python train.py --d_model=192 --n_kv_head=2 --d_mlp=960 --vocab_size=1024 --norm_place="pre" --rope_fraction=1.0 --init_std_up=0.045 --doc_mask=true --steps=9282
MLP neurons of a small language model. Each row is named by its layer, matrix (up: input weights) and neuron, and shows model dimensions 32-127. Each number is 128 + 24 x the weight over its row's rms, rounded and kept within 0 to 255. Numbers have three digits each.
After each neuron's rows, "fires after" lists the tokens most often just before its 100 highest values on Wikipedia text that the model never trained on.

L8.up162:086128144144144136124132106156127110113136093133107124157102146137162078100130078139092098117140136106119094122097127100112149103170121101129164075097100146121098111137108111103055132090128128138159157120126120151160162121174119148126139139147130125135092126133079116136108121125111147126
fires after: "he", " U", " C", "p", " c"

L2.up947:153060109154141119146123126134143153147121116103086130167094152135167125162126102135126136086092146104117115102088121168121119098149161118146101136110136123168111115112104099107153097154098108166111118144139122088119136133102140114136142137085157121113128133140144081142141112114201150157
fires after: " S", " s", " g", " b", "as"

L9.up956:123167108110132111130142131091151143121118170103111126108121135119155122161105127119168111157127164103120154141158115132100121101125126124151159103169146145126131144102112140155121164132120143125111169144152149128120142095123131177157110157128161142098134124067123111096116127107126120139
fires after: " an", " st", "f", " sh", " sc", "h"

L5.up570:127069130118132132126161108124098161122118140117076120151161092163167131123143105107119139138134102109145161146084160070106130140156111100104135152136092117127115169118077180102091107131116070125120152116122107105119132130088121152124119135080135155107138136118130138165128184168102138126
fires after: " ex", " Ch", " cont", "er", "3", " I"

L9.up282:129150115165093148100171109151143111137176161111149136166126162128122112121159119116148094117132111133101139077171168122137116099127103107141111104125152130111127107182147140133146114154115121149104098156141126149104129142130110147127166134135136172166177161149158123160111112133190125138
fires after: "===\n\n", ".", " pro", "==\n\n", ",", "le"

L11.up164:121104095142133148088097133123161102135091141122165094123109144121102154113119165091111117090146087148123157098106111098129157130144129132142111133110083173134127153090102161153132130073160122116127203117144148147149131091146158101168163154080136146100102092113180114175109119120117094112
fires after: " D", " S", " s", " C", " G", " St"

L10.up842:161179151163115154113131133142105111145154101092148127110127132141148073116134149085138145150113114110118132160148117206129131138134131115113135124104143103101145138145113133199172163156124131118142133149135128146092144122093112182125158136161103181088120124153122117143085137130190131142
fires after: " ", " (", "18"

L2.up212:143128142090110120120115146143140139101119140143092176101108117137109116140148156087105070087106147129104152123118141117139119167149160088105111137131180145107135102125159162138119156149106109138091105131148122148117108136150087148150112124122155105098115140080180141102077131104131096119
fires after: "r", "ark", "ist", "a", "ir", "ar"

L12.up873:171159116131116154140148103189114144177093140133132134097162152159153096101133155102110153113118142086160157104082116158136139102082157138124118111117145110147157140080134134134127157155121104138162124137120148109108119142134138118107080126127107138145111130160136132108168145121143083154
fires after: " ", " (", "–"

L11.up692:124117151145153111143155129163156096160095112149137098121124155131135149126106099124147114117117127088109116094117088145116113140111126116155146153150116155114123118054140170143083130156145126064088092134089132133134154133157126108081175117144152152101134107117162095149118116082112116176
fires after: " f", " F", "ot", "am", "ow", "ig"

L8.up795:143098110115141132069102167126098141166129115154091115128122171125147117098101126127136099118158199064130157170115137102107094170096123118091121091105121128102136106107110114129118125123129125163183129117164127135136130102131130109085104159131100153157128114102123122093109118133157085122
fires after: "\n", ")\n", " h", ")"

L7.up55:129101153111113113169114120140113096092141145126124127129127132126098161129191154136119125111163095121146087155102113113133153143135136098154098077121138109125133106091078108122085123157143155082120099100134133137117128152128169105096161134173129104101108109102109127088114087079095134093
fires after: "m", "z", " K", "om", " E"

L2.up452:152076095088153145146133147122111115121122126121126134059096186107111163137102098114086130137142139135162140134144086122163094148134143125100140114124070136157110115081120136114146148074094160105147124120135159171125113129113131104123144137124114115113135091136127086132100115145152142138
fires after: "ch", "er", "os", "r", "ph", "y"

L5.up119:137094093116146121109152162104110140110122160106140098137136124130119148113123106158139125132152142137105111099160100132117096126093118100168154124148159165120114170087120162120107094176097107148136135130145148128153117097117086112178092163111116150118121179119164097116134123116111103133
fires after: " l", " L", "l", " G", " g", "L"

L11.up214:160125125132099162122141145127149154114085135100125101121135113132140053107107110105116134166126127114140173114145116113124098144094124091140144137098105113132145133123152122140173139166147138062147149122112129115059135154130114209134118142136113168162128168166136139112164123155148122136
fires after: " ", "–", "|", "\n", " (", "."

L2.up234:126091153106117119100116131116109055108131143150089113130140128152098154147164132140172145127094150088136118154109131140127099079107134104189104192116102142106101140116112080110117094147132139142121131031143127101159138173133139124132116106138151164155138145151154135134123111163159132107
fires after: " B", " m", " C", " c", " b", " h"

L2.up194:152034125107099134129117210116090146092147130107137132123101122105142145120123132154123146117129132125166144131144140141145111163143123126110115134061120139139106118156127128123121153115113129119132113117097131160117136140093136126137126111131132135146171069130119147194113111120132092115
fires after: " B", " b", " rele", "all"

L7.up521:146124134151140139132083155177127098107130130141160119183127138116121114160155170159135075132147137121179126137114172108141128136144144122145069095100114100105162119099118107142177126135110149148117112130094105144129108137124155150086106124130113129134105151128130060154103149134133146135
fires after: " the", " (", " The", " ", ":", " $"

L9.up296:098091107097110112132091121158155159129111148122135116096156116121119125096134082138126106090100093122139143117124120105167137155124157124146155126140132146100151127185128087159137111146152139127130161154072123155102099125129112124091097124050106123108110127118149157165137138132091157118
fires after: " C", " M", "ur", " I"

L5.up267:140109087107116155098123137113125148108137151144088135103179094145166108098099130097100071155099123121128161122115182109135149124122135078119115132150122122051122100122128101122116095102146109142164144167147143117106151156130089120134150132112120109142157075105178124132089158134168086113
fires after: "r", "ar", "el", "ro", "ra"

L2.up738:098068190125137141127117144115114129146094143140126102189097126108168098121100167158130114137092151127116131137133144138098139139117126091178142176078110119130124160082146094137121112127061151125164118130105139080124123124162108147160130181125183137131118135111118140159113111122127056144
fires after: " b", "our", " t", " T", " B", " v"

L10.up1:110118176124101115121121076121136095069115127151158135152099135111109148147125124107125140138135184101131139145153112153160099135097131132155150150131122141099139148136141101101105131092142122155167149107113175131136140127132142158143117164158150178122108140124114074144102116120137134156
fires after: " c", " b", " B", "c", "re"

L10.up433:123078122149094138130135148112178106096168138153123132121114116147166141080160165152141122178142125134104151114133124171123121099108112114168132201137107141141107130107124117136099130153114134111136104125116132130111130065083144129097102109110108163128155132100148105093159125078165134140
fires after: " M", " S", " m", " s", " P"

L7.up414:086096141118104085102112131131129116130127114102107132112161094152121111102135113111145148152133110095144147100128145150103153125155140105105143179152124136109121120146105140140144052118169145120115126161125159134124138099132132093098060131153143116146119130154153131133138151129119168083
fires after: " M", " S", " C", "ac"

L2.up522:132082145137131149153107106142113125104216135141140099159103113169107149111125146125106142136095153081130134112120128152117172124103112069118137137075133132158106114119146118098126115137108102109124133156118144169150141115108093124138150125146130168160138145155098130183088106148117043141
fires after: " v", " H", " res", " V", " h"

L5.up406:127124096131190115096110112115119103146126105141120156132102103116135115149141115168114094102067106168126124139153118118121161120140048127154112099128130192135171114096096141126142135110140095112136141140160133131123128099084162124097119164161164163141121103146146152099129107138148120135
fires after: "om", "e", " ", " s", " pe", " f"

L9.up79:154196093108148130067155128124173143108136128132136135116114126144142106098141158115116115114115127134139123089120162105144114125093116122137119112123112214155139133119157110158090098116140121159123119151143092127154118119123149145113103125115116151132150171150128072124144179154128178093
fires after: " P", " the", " p", "P", "is"

L5.up621:131107080121134114105121168116078112117120126126100161123132108112171120096115172139167082118102149122103117121112141090106142172121093113146101108122108123103137137130109107140111098098122105146126105149106138140153126121114170119109138127104149111122135093118117126089130116153093088143
fires after: "\n", "e", " pe", " D", ")\n", "th"

L5.up731:100120177150156140107166122112145118119113160150119108136155147161163153139133124181160122175144131138150139114141141082107137111151168157162123125121198108106093096142111105084173117137136140144121154113063106141147136128143109123135115100151102116139137129163139119152135105146141151121
fires after: " des", "o", "W", "ro", " us", " form"

L8.up496:111111106124145139106126176121131136117132096147160156115143131111129097137146099117126128149105142111160130147135096134089132087124111114127151150162130159135109130092120153120110093113156157168124108099118139068115144096138111157133147179135149136081130175125176144117125136129145091120
fires after: " L", " Ch", " l", "h", "all", "ar"

L2.up73:158126144163151137156136126099126124096160126155119122151096143155158152139084110107077120122159141116166152124096129111118105080101142109207111181142138153129138114133111132111124136125165138146154135105104154079136116159121146141121133107127174144168137133170120146139094116124159068146
fires after: " b", " B", " bu", " m"

L5.up497:094101130119175142152135152121133139126115110136094149131111162184164168165115158150117119131082131126104116138123142133124105122128144111114152131131125141155106163122112101152112127134103109118117153103131152085193161144134145131103151141063119110119145141113117160146129184154107104097
fires after: " comp", " F", "″", " p", " R", "ing"

L2.up879:133092168105121161144144158141112123143127137147114103156136116136128166165094120130130129119170122102134155175094140175135113140143163110196144178087068175131140118093138117128125113142109117138148095055138135143101155112136132144143133165137115088134099102117174133124097101151129124119
fires after: " B", " M", " b", " F", " m", " T"

L5.up129:105100137118107111106090094143120132110120129121064135151140143116117144122160074155098101136144117140090122125108160127093130129127127153133124090110132116140135123108132107089123084145124058101128131166121108143155120097123150098141144150113149110142133149129135119112110130108090090088
fires after: "l", "ss", "k", "s", "g", "us"

L12.up195:151124163130113144161102135142157150150137146162144109089124128156166109125108154130119106188106142128158165152137127151102099124137104110101117154137120163162145151083128138069138151122054091129137112112110137118139148176115136110147140149158131102133134094151157102092103068168146103104
fires after: " ", " f", " s", " ("

L10.up278:142118131106134142098107138132110173135129120126133112152139119124152127140151125096133152138150127073118127087082133158122179151099134117160134145127159141152087131122135118113175107172143115128150141094113097111115126136104130147172119139143133140144117124142118125144134104123207110126
fires after: " ", " b", " (", " She"

L2.up229:117153131118185152123121113108131138103148130122118105199146115179142105181131113147112062123127161095158155127100106104136149097142064109163119131120122119086096111100147117073094130125166111164130111139155112093109113130119146120134116127108109114114113141122124126122105095110087176133
fires after: "ur", " C", " c", "ch", "ir", "re"

L2.up838:138117108124161080150134109146128145092108164136133154129084182115138086095124124142115091139139131136141142146156140123112122105103138167126151159126135129187133122116114206170158096142161156144088175115091137141133120138108102132179122101089099124078118110128139148152119165156094116139
fires after: "il", "l", "is", "t", "o", "al"

L2.up677:144000122163135130144146148128114120113106109107080133162102162152138160119143074147148143112166121098159124106091114128135114109128144110158152132139140109168105123104110128128128132148144098154127112103121159166149107151149146128130133135148108146144144096137165077233101126102151138140
fires after: " b", " F", " B", "b", " f", " G"

L7.up899:139106146139154150165154092156186119134107153130113122112136115127142150122155094138172116127101154128122115147123112137146109117101154122092146110128133136182139143140105159111163126141135129105118119116159141120112127129141142134116140090128118139095135088086120099127096128113138115088
fires after: " en", "n", "ff", "ep", "j", "-"

L10.up580:100121124115120127152109194139124131103139115110143101099138133123136138111129107156153169118121157134131114111106133132081134135103130135185150134127121136099140141098147117173107108142131150131125152150147132173146126141119118126106080142103113143141124099155140138077113160078114142152
fires after: " C", " the", " A", " Col", " c"

L2.up839:134083159171124077146136117152129119136128142142056142137106116085112131143109129131124128109093113153145103123156112102149161134142157146173160105144113131110171145095115111090147104129098059118117115144097074153142132145123103115076155136134076150125134107111095143099089114145129134150
fires after: " f", " F", "st"

L5.up196:142093127118148175063128141117116091133133114142122135115112093138151124120173123133136162142107143105114137142125151138108121156137132119180148134115135103121111125108115115119145093104105091163116091166130140119133110155128140123124083140162132105130136147145103054163139178104185126138
fires after: " P", " B", " G", " H", "B", " M"

L11.up81:157133168151119172081091121167116121140105119120131125122138133143077146110132147151154128169095118088114145141126144209141155173111117111138159124159129121110163111110156103108148106145123129113109163117151124152120137105180104102144171164129143098150095098138108148170119095133126087102
fires after: " ", ",", "|", " |"

L9.up122:150178160135117132128113162114132129159160136120152113106121143150148128123161116172107131148083156139103162127149094108084135135120114126120104139136114121143130165146155065105142137106133143158114129132138153146198137178124128174156088132135147149092158108090125110151147151134150120135
fires after: " E", " A", "our", " R", " P"

L5.up109:101061112142133148140161109140160145109116129132114147132180114136138155119139108149106157139075130058118092099104136158115097131112135141169101171136129134158093164112112099126142144148102152107083109144135102105147133111120135140137118127107147139141142118121113082137121106118127121098
fires after: " S", " f", " s", "S", "f"

L9.up504:124151126155091098127138129119126120148185146153129123123124130112140088091129114127144153114129118073138159114126141115143092131103136140130135190150116112078163122142112147102090157161104185146126168099145096130144095153106163098177094142127101107131161071092111113114129132139187110121
fires after: "-", " A", " B", "ar", " N"

L5.up460:129089132187110156090115127139125084097150127116141159184151148137134117105143157151172127135135110124138099081131132141183131138113123161149100117160137111125126078092154125149125116112111152131112129145114134136126113119104189075150132149178062138135126146109137108174096114127125107117
fires after: ":", " \"", "\n", "'", " (", "oc"

L8.up956:153136149108111133152128117194152100166112102133123131112118131154151134083089061142139126128091140130098129142107112169154143167146131128137122102156133137089150118157141121163182091099147169130097105131139150143093088152114163156174134140078140130118147151129133135151150115157110139151
fires after: "oc", " o", "le", " Al", " n"

L5.up954:120113117165123152140161109172138123157071149133102140107150144106111154138148118134086125133144116112113160175119154129146130153113118149084120127132177153141150112147161125144106102126152156152144127090143096148097132154102179108106146193124174110145175077068124109142171099135144156080
fires after: "-", "b", "ec", "E", " sec", " E"

L5.up468:163145150181113134115159143139132109147096101122135097117124132106123082145117136116148146105137118125109133141170130139150084160100137157157120122142132113130171147118128108149103126125132142133162169107109112108124100106137117078135102124136144141077151120141091084153127099127216143096
fires after: " ", "==", " (", "-", "\n\n"

L7.up569:132145144122124148128126131116102142130129143115078123097142111078132119079166137123148126152142105098175122122143136087125127122128132139138133134144114101105116156125105128114097129143110147122133183118122116160156125173119115149132145158103127101101162115139160119161113130106121101126
fires after: " I", " D", "er", "-"

L12.up725:114155136135118144084142095122146119104155102099098101138138111077115156148142149154174162110109110107096142118136110098097142144105166155171139152118122123072141118080117148151119105153143153104139102121115141128091124144134174130129065148147129170141116104144125135124083139114096128182
fires after: " c", " C", "c", " in", "ot", " sc"

L12.up362:112081121156098137101110170096145138113110097153141140098155116104113122151125133094113127121138082165162110149127118163151135140141116145103077168128111133132109110104123156143136111139151156097134153173107140133135118140101147136158116129115138132121118117111134136112167166135108120090
fires after: " c", " S", " C", ");", " m", "C"

L5.up169:116105127106132120089093150107116160122120148120082150109129127130128127151108101088121128090182125132134112118129125139148148136140119136114145124132143075111140114169128173136088115150148159153109148122108131143092084146121144110144110107125126144139120171073119127106108153154090158126
fires after: " C", "C", "c"

L2.up532:119156182092137121147136132112102103147103091151123105107103134150111082194097110114117171120120138073183138121126107120121109131111134143139119133132139156130109122112138123131165167105123131128114141141127162153126089146121123131143158047097144146160148113127115146158142107125148151087
fires after: "b", " B", " b", "ec"

L2.up617:108080114135141126159087105099093131120115144099123127125113103151108130120110134121145160093075117149139111108117124118099131160087150110157146156127147127127111117111139114105132129096143047115128110159117079142167104143137129167124126133143120131075148096150123118134107097132117145154
fires after: " F", "st", " f", " w", "f", "est"

L11.up276:104100136161185168096111119140152129079157116126123124121117080165164150161116139135120105142123150149107141103140151162102133110138152172121152095132130113127149147177125103177078081101149117153131129141111133160113110127120123129132111129112138155162127126147087115116158105124142114162
fires after: " s", " p", " g", " P", "le", " f"

L2.up392:115164150155078097108121118112144145124172159124113128112114152099128105201115098131132139102130116151140138129135139141110156151117157146133136125120097098132157092109203124173122119130157130096131149074150106134099090154125178126136064140128120099141127159157102112156141128114109163109
fires after: "c", "C", "ic", " c", " H", " R"

L5.up30:135153139115096124141147102116146124135126112112120142161127166101124103188168171150133105095125087129138094125118118166116092130106121104133134144134119138104161115139118138092144143159087149136122140106137144167123143154113153074152144138158140111147160052091111114159152106117149104096
fires after: "-", " (", " \""

L10.up2:146142185125087170118109099137175099139100099149167139096099097140189154142128127145152082093169115153101157120107140141121161118110144098145171142128130114093171153127107108156126149114147122121145115137160114091129140073113169195093141116128098127115111167121102120112116101109102153147
fires after: " re", " in", " dis", " im"

L11.up487:141156101100164072173128140142115123131149120114153143144148160144173090118120141161112078142095108128206155101175105149100128136132150130118166134125122148150135134087151125149134143138097110134125163094145140097108150100091164109103151165140122122111151187154150107131148149126118123092
fires after: "ai", "os", "h", " un", "e", "f"

L5.up913:119142095127127078072151136150092116097159105118128143148140100123130089146120106146133114109108145123162135095130126126132139139175134091145162113125129101143109110102110131135113116144136087161115091127151126121119110118135145119130128136104140100146185146113150150116114149081156120113
fires after: "h", "r", "b", "e"

L8.up599:130133120142103138105095142143148155151143110094136125159113117163106123103136127179173116133086080114124144099153117111124118124142123120122143130154141137120141111165147099092124119091130060096140088082125118124121116118131095150165117161116103160096139151144198114133123135161089147141
fires after: " pl", "in", "st", " f", " on"

L2.up709:095068146136123151152162123105136128136141073153132098155099120094116125136123133136158179120045104093147126147127119133103175109092104087184120099087163133101134135089067141097100135108170124110154081117113125120164083106142127141112121160113128149119126091118153101161139120179148124134
fires after: " B", " F", " f", " W", " b", " w"

L2.up203:165128128102138117075077094109128125119118135135095139120126165110173156197108054144119104074108145088095125127141144134160112145116138112133071111132119117105153134120143120122131110111146109110137114104148126176136110126128152107111168134115108094129091170122086151151126146091117094136
fires after: "c", "k", "uc", "g", "aw"

L8.up79:108139153126154128138178149105132120128143115120175155177172106097140172154155129138140156187123123120102117162121102118121136133106144133141169158166126192157123152133115156117114161119159126142119139081147107110151113135150122123139123138130123127121132108154132156136111135116146173152
fires after: " in", "l", " w", " In", "all", " d"

L12.up100:157109177145125159149113143131147147109115143175144160161177136121111097110153097140169092137119090115104143148158101120148146138102157157134183081166153162117170132104115139111133119142129166107115085098129107126145120124107132150102130128079150100146116064148116132148106144126109132080
fires after: " ", "|", " F", " in", "f"

L5.up932:167122112183108128106133126093145103129131125107156127145173135100129100125110145079143075106115090137131096093151106098145115093119167133144093158164114100152151138104149095124095169049102108110126139104092121079142137126171114115138133140140111165130103136124146060164139141145165144145
fires after: ".", ",", " ", " ("

L10.up228:133118158155119110116137112126158143155117101168155118103088142106126061123167101144142141148078117155130157149154142122109093147179112119186167124124144137155171152140146130109162134140128150096136111129098160139176106143101142120105104107154127142117127085139124086136100126146140121134
fires after: " ", " the", " f", " s"

L5.up668:091120106131137158132153111153124111115122148137167132187114153120125147125125117101141066145136128071116130123081119186130145103111113113154116110130099138088116083154084128149142127122107154112148169078114177117150162148115143112147123120137163121167178064108109143116137097106143106108
fires after: " a", "mer", " A", " Fran", "ir", " ("

L8.up274:157169109100143134123156125109127142167136165079075140147114107164163159138120146131119138161174128079114138147170134143086091097134117150167112115066145167123127102139107135129102157135113138141116164143129122121122121122200158118185103140137140165119116097088112132107125130093162157148
fires after: " st", "th", "st", " sh", "d", " work"

L2.up937:140133112084129120120126134082127097121134159163164144149119181117162113154106152128136139133110129119124100096143122197113079116141078140123147179136093131164085121132136130167137104158149128147122124159101182123125167140098128091112147122154155140058186164101121106119126127102127137120
fires after: "gan", "en", "v", "ai", "ri", "e"

L5.up609:114105126115160155092141120119111148159140111080124110126147141136150110146122120093103136101113086110170131121103121110113148151146110106123120117141147112113102156122099136185130104106130143118096123159117135105131173142183151109104137164122148121105156144168172061167126128127147173121
fires after: " re", " G", "ce", "l", " Re", "old"

L7.up421:160127143111135122140190120138122120144095160139097142123154131136126126150141129115145128111128079122143175123138080089172132092087108100113123127143164142101110145099108138181072139128141132120113116111120136117127133140097155101104152090142173148144142098073125124147135127109122165073
fires after: " f", " m", " the", " F", " and", "-"

L9.up221:078122109128139163146132155127087158111153132154123137166134111129113128090179172151155115133105121087168132130097137141107104142156146117135135151062116134115117125142105190141127123127077127126168122091089165111131095107100152139136127125119097157096158127104150163181120148140110157106
fires after: " I", " F", " M", "er", "ter"

L9.up180:145119117159118134102141161138097114132175152099137172124112131134174125125130116122090134153156138138140137106120125130148090126109101142134153115107172107153123141144144143138155119170107146126120152158165106161128108134157115113108101169141114168160128150168116090140120141143174138122
fires after: " p", " P", "ite", ")", "x", "one"

L8.up81:153126151137188117117162080178131109143109121133137120174150098136133142141106135120126140071089125128131127134157143130119166118181140150137117138141126150078156138121166112131097152146106122128136117094145168091159113127107138106148161130157098187149114115143150164135117107149116141118
fires after: ".\n\n", "f", " f", "ite", "===\n", " was"

L11.up217:141083067150149103146125110121136179135156206148154116133133109105126124120131089144134137141131120098152100092113158110145123100103110106167082148124131119120126158079132141115141094123090101128114115167119113152143113121087146108151132155093143102159134157096121118159148086125084137110
fires after: " L", " l", "w", " H", " F"

L9.up747:138126092157110138114107132126096117116153169116124121143142120122119123085168174105094155142101137143117127134133119140120108108151078094117166155147138195167113187128170138143146105108098162132131107138116097126150172117115113224123130171153187121154134109082144127158166148132099101145
fires after: " h", " H", " l", " L", " V", " R"

L5.up103:125155112147157162091120111143101131094179157122153076161168116124136129158100126120130148160107134172147106146166116183127112120132117122126137116132113151131179112107131148150105103141117078127121118058128075112147110110144153092123162131129108152135117156134121150106104111142155113086
fires after: " or", "\n\n", "===\n", "ec", "==\n", " f"

L5.up51:100137112141146131086120121175128152110212180107126137139138093153133114108124126119089129133152081122130127128140134145144155087138114142139087117141099129121123131156135122131127066161139132108098103133178147139144140122077131169122146124159106105142128134141126138130110129120124162095
fires after: " s", "===\n\n", ".", "==\n\n", "ear", ","

L2.up93:127121091127155086175073119107102107201133125127160127129108112109145147128105059115112125118135139121202121138138137089162118118152123141117137101119151141147152077112164141115133090135094111079163092126152137132102117160154161123133132146096129113138134125129151133108153114138134097098
fires after: "b", "k", "z", "ch", "ph", "f"

L7.up367:142135126145155142154039143110105153129132101134113112136128111161161100122162100119126112113136092137123140132174152164148150131120136091153138144147125112139128124128112076122147145105144163150142152135137119112111101140153123092126175131082123111134110138128151153184114109111093134120
fires after: "'", "el", "al", " She", "ow"

L2.up654:116085128149098116158163157120149159131128127073145138147116114174132136103146129134148124137054108092129144125094111163097098071096131142156116185131148127140145167111160154133130120152160140144129115152113153112154156117119102136139096138139144115133143120117148111134125096122200146134
fires after: " S", " b", " B", " v", " T", " s"

L5.up888:103157115135142089140142143142165137103151151143086129169113096117145110110146103099097124123111152118135139112164135092141145124140145119103147122141133129143127140138154156123146104109112165135130126157115098129144170083129106150129082143063159097146128119134180150115158125112166081101
fires after: "r", " h", " l", " H", "our", "el"

L2.up908:114098123150119126143140094096116103153133105096087131114115149116169125139095091121126147151137128093144119106130150118128141114162111112135162153150132183149122133105172101164145130101121140122115135173115143146125066118144160119155145114109131131121196099122128143140159119096104104105
fires after: " b", "b", " B", "as", "el"

L9.up48:152126142137101173147111143139139099133087134110118135106149151136119138156122098113127133130153129122149127107105141142132127156109101083108158094135149124162190130156133131122115162171119081101135098122128097165098104124123158175158121151139119144134117129176171085089146093125140090118
fires after: " ", "–", " |", "|", " (", "18"

L5.up559:139163152161156134150133101125095124109149109152152140132133153145128102151179163096113117158117144108131129169109141114126152094141136114108140114139125135143131158152104111099126127144128118123161103124131120111130138153160145124108140138133134085096143110132121138187133198116152076101
fires after: "e", " e", " R", "le", " F"

L5.up810:152127189128098149128100161117148136134123106119113127137147133099092131169106112112156100117118164155136123134108096118124097132107106127161146120135121148127129111134123133125129097112107147077141154142099132090126166125114119131143094192162152091124128144123152127111050130163191145145
fires after: ";", ")", " (", "\n\n", ",", ");"

L2.up685:145080178132150131149120114139073114127159139117148120143112165120157147135148140123139112117100138139126136133176118103115126063172100097128171147131132128153129136131135137124123070141131120127115129114126136133111129108147063128160114143127116174137224160080104123151135122112119067185
fires after: " V", " v", "v", "ear", "V", " G"

L5.up955:132106119119146192130170094138129120140133120146146124182086144114119091114102121112116126142100146139112166133134149114098154104100147135109131115142154141120167131095147115137088130161066105151114112125156136104108100148139163118127177164123135161133148161117131099130150156124161082132
fires after: "i", " per", " sc", " g", "h", "er"

L7.up613:106124130131113149100160147095123073151146131137126171183127113098109148095128092149079158130129150129121136129114115081185111137131103117139107121150134103099181146123140128110118150090144117134089147074139098131144131120097130141115116133122070122139143106116120135128054177135143132137
fires after: " in", ",", " is", " In", "."

L5.up629:169063132092116169102153098086129139124173134133124154149118115167123132114134133121117125117143139137178126138149161097132131153140129151135139103102106124131100125117186089105042142141067117126117101119118123158140132108139131127117126138102148129126125137098202117145141182099119071115
fires after: "er", " per", " h", "ur", "if", "ers"

L2.up812:134119101144170100087136203156119154113120115127056162135115116123127138126133120173115131105118138135165146119143107109127097138118126150158115124129108130123145124172174119138095069098133118151105086130136112135104121123123107131119113153147080168145167139132105092131119113139210117116
fires after: " P", " p", " b", " was", " B"

L10.up819:142136160107140136133135145168150112136175131154128119132143114102125162104138135113122154144123128097109136116109148129086109147138138111140135145130129211140174129106164140195110129112130137102141116178127094118098119164152125179128125141144149127115103156115103162126128130098094109116
fires after: " m", "H", "er", " an", " H", " h"

L8.up480:098133137149107110111099152116181142112092145160117130107132141109124139110110107117140115156110088153133141135114143135125119087125143119129093145139099119136094133118135128144143088121135153119120139121095143133129139165102101108142149137097152126083148132123146129177032119152142144128
fires after: " D", "ar", " R", "al", " C", "il"